config = dict(
    n_head=6,
    d_mlp=1536,
    vocab_size=32768,
    norm='layernorm',
    norm_place='pre',
    init_std_down=0.0,
    optimizer='adamw',
    beta1=0.9,
    doc_mask=False,
)
MLP neurons of a small language model. Each row is named by its layer, matrix (down: output weights) and neuron, and shows model dimensions 80-143. Each number is 128 + 32 x the weight over its row's rms, rounded and kept within 0 to 255.
After each neuron's rows, "raises" lists the tokens whose logits its output raises most directly, leaving later layers aside.

L2.down106 [ 77  84 115 135 125  94  97 126 127 110 104 130 121 146 106  89 152  92 132 180 112 113 121 142 130 128 165 143  85 108 104 201 136 100 150  94  89 164 133 108 129 208 188  98 109 113 143 141 121 139 153 167 118 155 109 121 129 131 170 134 182  98 119  87]
raises: " other", " previous", " others", "icated", " next"

L4.down898 [128 135 101  98  88 132 183 171 128 128  90 179 124  61 145 142 123 111 128  93 152 122 169 149 171 152 109 162 139 120 117 114 110 155 141 103 112 128  87 144 116  89 155 106  94 132  64 165 142 101 136 135  82 132 176 100 130 136 174 113 145 123 121 113]
raises: ")===\n", ")===\n\n", ")==\n", "===\n", "\")"

L6.down133 [116 117 154 127 148 109 116 157 176 108 160 116 147 110 108 132 145  97  96 138 195  79 188 173 146 107 158 128 113  95 120 118 161  49 150 125 121  67 162  90 201  89 115  90 119 138 121 164 129 157 115 147 139  77  91 131 163 104  49  67 125 145 102 117]
raises: ")==\n", "atic", "==\n", ")===\n", "):"

L2.down614 [ 95 110  85 158  69 132 140 117 121 127 114 122 124 147 128 118 183 144 122  97 183 161 118 156  89 152  88 117 106 127 116 184 141 106 157 155 107  57  98 103 132  98 108 197 135 119 128 169  96 106 141 128 167 156  91 162 165 113 136 129  96  72 139 167]
raises: " have", " exist", " were", " require", " share"

L2.down530 [137 143  85 151  95 171  78 159 146 136 118 135 121 115 190 141 134  93 104  94  58 133  52  77 132 145 109  57 196 113  79 220 138  96 148 130  91 141 135 104  98 102 122 210 146 158 159 169  83  39 126 170  82 141 109 137  86 167  82 151 134 168 164 128]
raises: " but", " however", " though", " although", " which"

L2.down944 [101 130 150 136 137 137 109 102 141 213 154 106 125 110 120  76 103  90 103 109 155 166 165  98 133 196 137 113 160 115 121 123  92 176 125 138 111 148 129 155  86  95  95 127 182  44 153 215 122 144 132 148 159 156 141 169 156 113 137 135 142  78 155 136]
raises: "\"\n\n", "\")", "\").", "”", "\""

L2.down29 [183 111  72 148  65 193 105 148 150 108 112 130 160 130 178 184 119 133 103 108  59 121  51  89 146 161  85  76 177 133  50 243 108 107 134 114 127 149 111 117 114 126 101 161 126 141 148 144 102  76 121 172 107 132 105 122 104 115  74 124  93 115 173 109]
raises: " meaning", " however", " then", " respectively", " but"

L2.down1291 [ 90 143 160 153 104 113  99 135  95 148 107  92  93 140 131  58 133 152 148 163 162 175 133 150 135 206 134 157 147 187 137 119  68 130  84 129 124 117 151 138 146 125 175  93  86 123 129 178 172 143 139 151 126 114 112 130 120 122  95  64 151  89 148 146]
raises: "-", "He", " she", " he", "The"

L2.down982 [ 76 107  98 134  43 125 121 122 120 114 132 135 158  51 107 136 139 122  91  99 117  98 115  80 141 103 220  66 110 117 124 126 118 138 144 183 121 128 140 153 100 150 142 142 166  98 113 125  73 129 168 140 164  92 105 104 153  93 119 143 128 108 214 140]
raises: " own", " previous", " other", " older", " traditional"

L2.down599 [157 104  93 133  80 200  93 157 146 122  90 133 170 116 179 168 113  91 128 108  40 111  61 100 146 129  85  81 164 119  59 224 129 122 127 133 130 134 123 118  94 120 117 151 117 139 147 130 105  72 136 143 115 123 105 124  96  96  90 145 102 132 179  95]
raises: " meaning", " however", " though", " respectively", " while"

L2.down50 [140 159 115 111 117 127  99 169  68 122 165 161  66  74 134  91 157 120 134 189  80  83 121 126  73 136 164  93 208 156 134 124 152 116 105  99 103 116 204  93 126  80 128 135 109 127 121  87 120  92 123 107 175 157 121 101 103 140 136 101 163 143 109  98]
raises: " he", " they", " she", " He", " it"